config.toml
n_head = 4
bias = "none"
parallel_block = false
init_std_qkv = 0.0244
init_std_down = 0.00545
steps = 8515
MLP neurons of a small language model. Each row is named by its layer, matrix (gate and up: input weights; down: output weights) and neuron, and shows model dimensions 48-143. Each number is 500 + 25 x the weight over its row's rms, rounded and kept within 0 to 999. Numbers have three digits each. A neuron's up and down rows have the sign that makes its largest values positive.
A block is one neuron, or neurons of one layer that tend to fire together. After each block is what it responds to, as a language model described it from the Wikipedia text at the highest values.

L6.gate6:503505543466460488529521518525501540522473496503535502490501546496479477494551469501511518467497523456493532503526538502498490464509509480493510494480556481502504501518512461482542538514474511505464523515532476522515466460539518495474503493479501450491487479542507521454493507504484488544
L6.up6:525489513515565507509479506513510500487515519530471522479516501488521466480492512452480475513468502522499485490521487507494515489482577497481482497494495525513515451510499547499467471488455506516482509522472498488510503542492459502499477514469513505499517504467453494469473506506514491580
L6.down6:478524508473502498504518513534533526514497466458502465482490507521451483523492458495533521520495488479499538526541504502486481487488534527498510522498509492487498501458454458494551537555482538540483489479540485478525502482512535513510522508530472478485468493520536544508494509503535487486
L6.gate58:523509556520534477560475440455527494482511469499506518458490482472534512498534472506458490497502537514517504527529499510514457493453533508490447493487472496495504499494489467438537513486469482504498497529478478519456534491509480519493474494509492542530518485521486491499454505505532464514
L6.up58:520536501523515549498511474500507494441446502510507482498444490493483488461507482515436506487499472503517532530476495493497511524540473533461536485496505516520518486539533530534487493508502573468528504494480478487510538493450474465518510563532512494468501486487496466446456509486542506506
L6.down58:545505553491460486559491483515544489464536489457482533505513519479479511512509513518502482502497480502485480513482528481476488544489516492487496463514534518535488497528496475477511539490500533509503512529502466510504536516488501506474492482476473500493483471500492512514445527529501483525
L6.gate246:464504512528535492500525484465503514497469531514502511444472497515476537512453524505463481498463536491515501515479524539566492482517550475470475521491507509476516500493473515468452510490464459518476503507527507487495526526482466543521471514521507524471501439510432508502497485500466471523
L6.up246:537534524484542458508550489501491499505536499498542520487468492495535447501492487488446533499514477530497516513556470507501493564524506525450488468457528509492497485510545512492536526521488441515488529466489507504474488518542461512510518504531504495532469483515465457514490527516479509515
L6.down246:480521486498517531519530483537466537552482511538526487484521513486546479477473506504497487482486437531505494515469522481475499516526449487525534469494510448497489508521511511461551553531461514478470473478540489482502486468468491468459509505475486515473513477477515496503498487500430461530
L6.gate330:507548489523527496502469473442549536517521491498515479498494491459497504442542452446467543557542527510507498472476516508502527502477499520478504504457520485554476469530513490483509510492461501516503494496542477537532483478508454522485512491507447494497496480480541492511457500538527543491
L6.up330:536500469493533500478493528504506478499487483498478530520516463496488481501460507508450503524509484475490533507514556465471502501485519508459517549531480489560488473469537480439519524473483526497520509512523484513474538530516499476509459506511511488473502444485506482462468509493478537505
L6.down330:452490528460530523461484544523481501476471533446484494481519462505526478536514505522493514541520505459502498439504514485479502527512516471483521466503528464529503449526513489487485446469496493555472533470535485506456497539494495516479472539496548500471491485473558519498482505514486476574
Description: Abbreviation periods and word continuations. Periods ending abbreviations before numbers, as in Vol., No., no., Geo., i.e.; also second pieces of split words (l-ar-ge, se-ver-al, Div-ision).

L3.gate288:513500483487492472489509537502536521512495521518462530495478490480519488444524517418484512509514510484486493468442527503505508485493508521514497461495480466483527502435535483492478565539518466536516506479514531463499457513507489550490476491510457516505477538514515514496526535521487505526
L3.up288:511525509464535490486477547488539487524522473473503478472475514455467490525560494503542504478479506469459454507523560548502516498494479483497511504497480485453508518499471489516555532491519492462483474481485475474460521517452532500542510495519505480518506502492478529502497504475528531522
L3.down288:481500539473472506461478504494547484493503549489483475516478511498506516439507494469468509513504526526521527462467467508519536530528534468481501502507528475489487487532507539532485459467525473519501489518508477464496488504536507539461498534520457481495560507504513470470512513547482514461
L3.gate547:471475515461500509513465517486533478499490510498446493466489546485494501548477535480513504509489523507485463491542483478494508485511444496475529515507507471497515479511516535503543439500487553513585467492525527489496494476500513541497495504460527534541483521532532482525503494504486506506
L3.up547:504430531552500499460496506531504506506500510486480540568515498501490523516510541470527494510519526493461512511519532479495513513498508478477503521478522476523502507543500528515501501553504482518516502528514506511511465550477529471515488477487520491477510553514537488533477497514517482460
L3.down547:514465496493509504477474494468508537500536507527502496526507528556490485476478430498518485508520487483527515499506525479482522471545507508537474486527507506466476528481469493518515464510527532492464505538488458490467545531502489518502499505502479521508506490472510522478522548542467519517
L3.gate685:486490498488516471504493515477552498474534482484512496527503515509494485463527503494553467497499492489504472492535534480468463501466495529499490517494542517457492465522512521536503548529493532537465575502510481530471471491471494523495536477556513506462524491502500516493519466499506528487
L3.up685:527504497499492487508462536538508534523527467468495523536510475506467511507522523492534468495477499531538533503490556522503506550499517482473559478498540478483491490506473465458472536489508512504501526497501475500483466533471508500547509460472523520489517484471512477477504501513500573508
L3.down685:510538513494449533529542512515464506490457488514490480527506518506523535518486503489532476510498507501514548502487499544578518531507509472479507487462498498525540516472497506471539478477484482459542533462459505484537451505523510552498479481472472457484474495492488531456486509471482524485
L3.gate800:505505542530519504493494516505514500497510486550475467529503494460474518521476506481540475495498530524483493487535549486492504449490515473499469518479502523506456454504501508505502536479456493443533536478549521479525453551459526481496488514514528503519510509484505491485499495516504439522
L3.up800:506514498491503480528522501421510509511499467465505505490503502450521490508505507483489502470486502508490452511511474515529480522529543470551523498528488452453495529507529502505475488490474539472505457484484535494535488499478532557533483502499461501471499494493555502490518459512455521516
L3.down800:514493521474484491477495456509551459514495517475496501521490477542494471523544522506518485459545489491509525530468493480535542479501500499491522497495511532537513517479480507506510524473530507495552543494494472481405498498533510481511486425497524465459529490468510485483486531491499498441
Description: Mid-word continuation pieces. Second word-piece of a split common word, strongest on the ue of due to, also o-cc-asionally, Tuesd-ay, D-ig-ital, T-est.

L7.gate467:525475543509490486529480484511526516529524456476462493514508497471489490496482467483473496513483522504485457493498505501506478488501440479541485527522500487517487494520475532491495475532476526474525562535505462503471521519453540474507460477526484483487486498486532498534490496500466533521
L7.up467:531508532497509504520530515546499518485495495499498527537545472489524441475481522491489495506459519519448511489506499495511457534520478440501511471495513476488514497503429502539511507516555530516524519522495519505492523499484488514504486466497520498498479552447469496526492550446491483504
L7.down467:498532493551457518520486490457468486507512487499519541449448462533471532496474519507507497476557559512503480521488518501480522498490515515533435505510500491486523538510503472487510501521445504460540526485482508497461512529514486487454475499534467491500497501471466448482524504526545501443
Description: Word-initial fragment pieces. Opening fragments of words split into several tokens, mostly acc (access, account, accurate) and b (bronze, box, bachelor), sometimes is or was.

L3.gate441:509524488472475477503485529473512472527461534522475509457476481497495540530485512499479505491537509447558467482491462498536490493502485515475513520532492520499533508462512539491492498456432505485525515541497498485504545500480481467502492520527490503543531520493466493435520546531505535496
L3.up441:499533541448500494514486469454433470498482471527460489480457479450469495505509485534548516492530497485478551514521484486480498513513494473543486481469502547509555459486523491503519505510458455497474502541500442510522488493506542477508515547504513476495478517480530472497503515490481497450
L3.down441:466471498545501483499488474506518513467490521482489557452509507510457535517517538511508473506467498511476486520481522482505528518514531494510491449544485485477517498513502536482492493520493484471468494556444524534504481459500509529540511457485529487523498564489534531537511492474487511504
L3.gate468:525495491487487501506508519514526496501471487472523491504491508491507470488500521536542532496501519550477503503476543518465459495457502486481510462506512536483552456477494506528491522543478519473487504493478509468560437482500532515492518493551482513484466493516531489526494492510510497474
L3.up468:544515497509508497460534516485484488494490479526527482520497498490519456485451457539487520491516514511495502536508457549529499501512516471528494460546466529483503464472475494516489493520501534521490478466484455504538465476514526536458492505560482464511489481524508524457487468512499494499
L3.down468:539512502543514540499498467473525481498487546503496471493510503493501468513491468495465529484516499488501531536502461536498492511482541507490518510509512476483502502528511499502537495525460492560506502449502434524447494484467513517475485527528533456533535488499480509455507468505548490480
L3.gate658:474482477475492501501529458513507476543471483495476476530484528494494521495489530505496556507461558514457508440504504509483478504452531479518469515485512528530524508523459484458521501483475514471481469505490499490464456470520491537488471506491536524542501450445528495484544487518500518463
L3.up658:514504504499481485496543529537496494508495520487477480497466513443498487497456536528506489443520456505501531500502541504530487519507565491486525474523509496448495444433522500409541511432496507508477487492485504515499478485474503481455535470566480490515486499484499495451493517485522522521
L3.down658:513480498489499496482517551458528479484511536522521480489466519520429479482506502526481519471478500494516521480521511500509531542511517534472491469503497522524498485516519507492493489484466484493481491501497473539484544505529487506484527469544459473481450551487503499446454509509489454504
L3.gate808:513461495478487522504476515466440475485503544496500474490499498552476481515500513491509467504523441467506489495527506505490488510476503477490435492552528536488459471525497546507511492490497538529513489515487495519486512470530507506492520483527496516542510468465473536489513531521479497518
L3.up808:516547527477482522534480508496499491543484516474509462474541457516448492528492488480488495484495496496435510488524527467489499530513511464485484504475510556495536488531468480483516544521528473521525466507462472499514448486562514533537465474482501514472533456491491493466498529491502496534
L3.down808:542513524460513494495481471491494500498509499486545477498537501540514498489510500531486493507484532499489512489491496464556529471521477511512493475486529503493506472459507457482461500500516497480499528499523503493466539513507479506517471551477489494465520523444454461512521514454533524531
Description: Mid-word continuations and abbreviation periods. Word-internal pieces that continue a split word, such as revol-ution-ary, add-ition-al and exped-ition-ary, plus periods after abbreviations like Vol., No., p., Dr.

L6.gate39:484480516495465486462519510512538515486476521489485471486478489503474513534484538507476490510505478487452477545496513484506510533452477469516503459492522460530440532522541502516478517487492492512505528498546528494484471464492503539510485451503527465487475500472480555571493523481495486487
L6.up39:567461533489488515515462476486465493482479531464541493447486501502498492535457507503486531535469492464500517481493523477500531493499538474511477498541492483521506565528507495497495551458491499505518481510478541501494499490487483468540489481519501528523517511500537522511485523438485534479
L6.down39:509551543494502492524482510506525541515507529519524481506426529465505528550459504536552520486495505463482482537513535517519497511503456481487506528490537497520493513480483484439487466479497477510529535512518506507478520538425493487517524491470515465480516486523449504527469497517515475501
L6.gate169:536449505502527496510462447505507484480472499493472496496498466503473465487496510522482444526475507506433470499486542480471520491483487541518471468477512475514501480520526497509512497523478501528504515531510474486520463538505482522514540526488520526499476521488525494538470485504496447499
L6.up169:455488478526477485485502503467486501515453483511503529455505485451491476510515524495525527487498465485493504477513492491483544486492491503472501483502482508481562521508482477493476560511497526514475477472540506520485491497468512502476488488470477479513480534519482542501524536501515532476
L6.down169:462477485531516505475512519506480503507471499508509528558496527494535498518512512492488537478485475466477449494484479513477488512514502495503513535499445507496474516454499462524509528479500538506521460468521544491488522464454527462471490489462515545509471480533515511491503514481501436507
L6.gate727:527477497505528521487510461479498475524496471476492507508465453501459471546505500512525473479472494510516515508490512510503477549502486502504510444504485487514470524517520523481503515498484558500487488457478522459467499512507493517470488507523509496531512483507488468512510510488489507522
L6.up727:488470480493528543516475485551510500509511513478490471497458459468482498511514514507525511519455563489530503522487495505469440534491480537529486461504533487487468502484523465515478500479508510507496524515472529505500521488471514494501480450541487503513508527491499535519498497453484496501
L6.down727:480474508562551526499497493519534491487568488509510472449485521515500484471499523531505473488507519481502485512477513514496521441493512498584516508503537501485499524483487503521500498467504537529536549497515525530508498520490526487557442487498521543499508521424511531494476474528459471497
L6.gate894:546522467485516535462490468525508497516498520528486528480483506503472476535484511517511508501523528446466504492429460511525472486484516558542482503452526507476510506475484552505528480503475471513476513544538506475439495478454482542524475485513534496521467495501523520490495555482537501485
L6.up894:517522492497521487480493486521531561520551474444464474527450489459499465509519506486508484501534541495479493484499476492526493513499487489538506487441526504490450503482473496507517514507458498517500469519541501478497493505478529550509484451543473513547498471456440464502441514481533506526
L6.down894:501502466491510520500499472492500473505478505505515482502525466480542505498416502528487488492486517513519488531457527545531516462475493501507501484583486469498469500499474497515500519476525493481515516440498504493517510530492485506456518516494529493484494560462520535490504459512482485510
Description: Mid-word subword fragments. Interior word-piece tokens of longer words, strongest on the qu in subsequently/subsequent, also cc in According, pr in Impressive, c in Transcontinental.

L7.gate728:492505544526507514515509503494498515486511518469453503525512507472491508474481510481540488472519552490506508486518539485470511503512506533504438503465492523506510517506490513521519516515498487505470483494490507491517493468490491515481490529463525470481501397488494481495520444491487503501
L7.up728:480514515495485506495509489500502515510535520516484511488514509452494503452541500464482541489494478460500511528501490521487538481472522490509486525514484447497478478534493491510526510486471480503507472448520534559466521456490460471546491470529499494485506460523483492509490468445487477431
L7.down728:476552485478512478475508499473506497514513455532525492511485493568538485498527491509537527542463497505517521500528464542481497493518473489469572488545515492458523470497519487488543493491518556472471496457500526526494520492513532463531488491557465529505469540485531485521504510493485475502
Description: Word-completing pieces. Fires on the piece that finishes a word split into fragments (sol-ution, dep-art-ment, med-al, invol-v-ed), and on "part" in "took part" and "and" in "player and coach".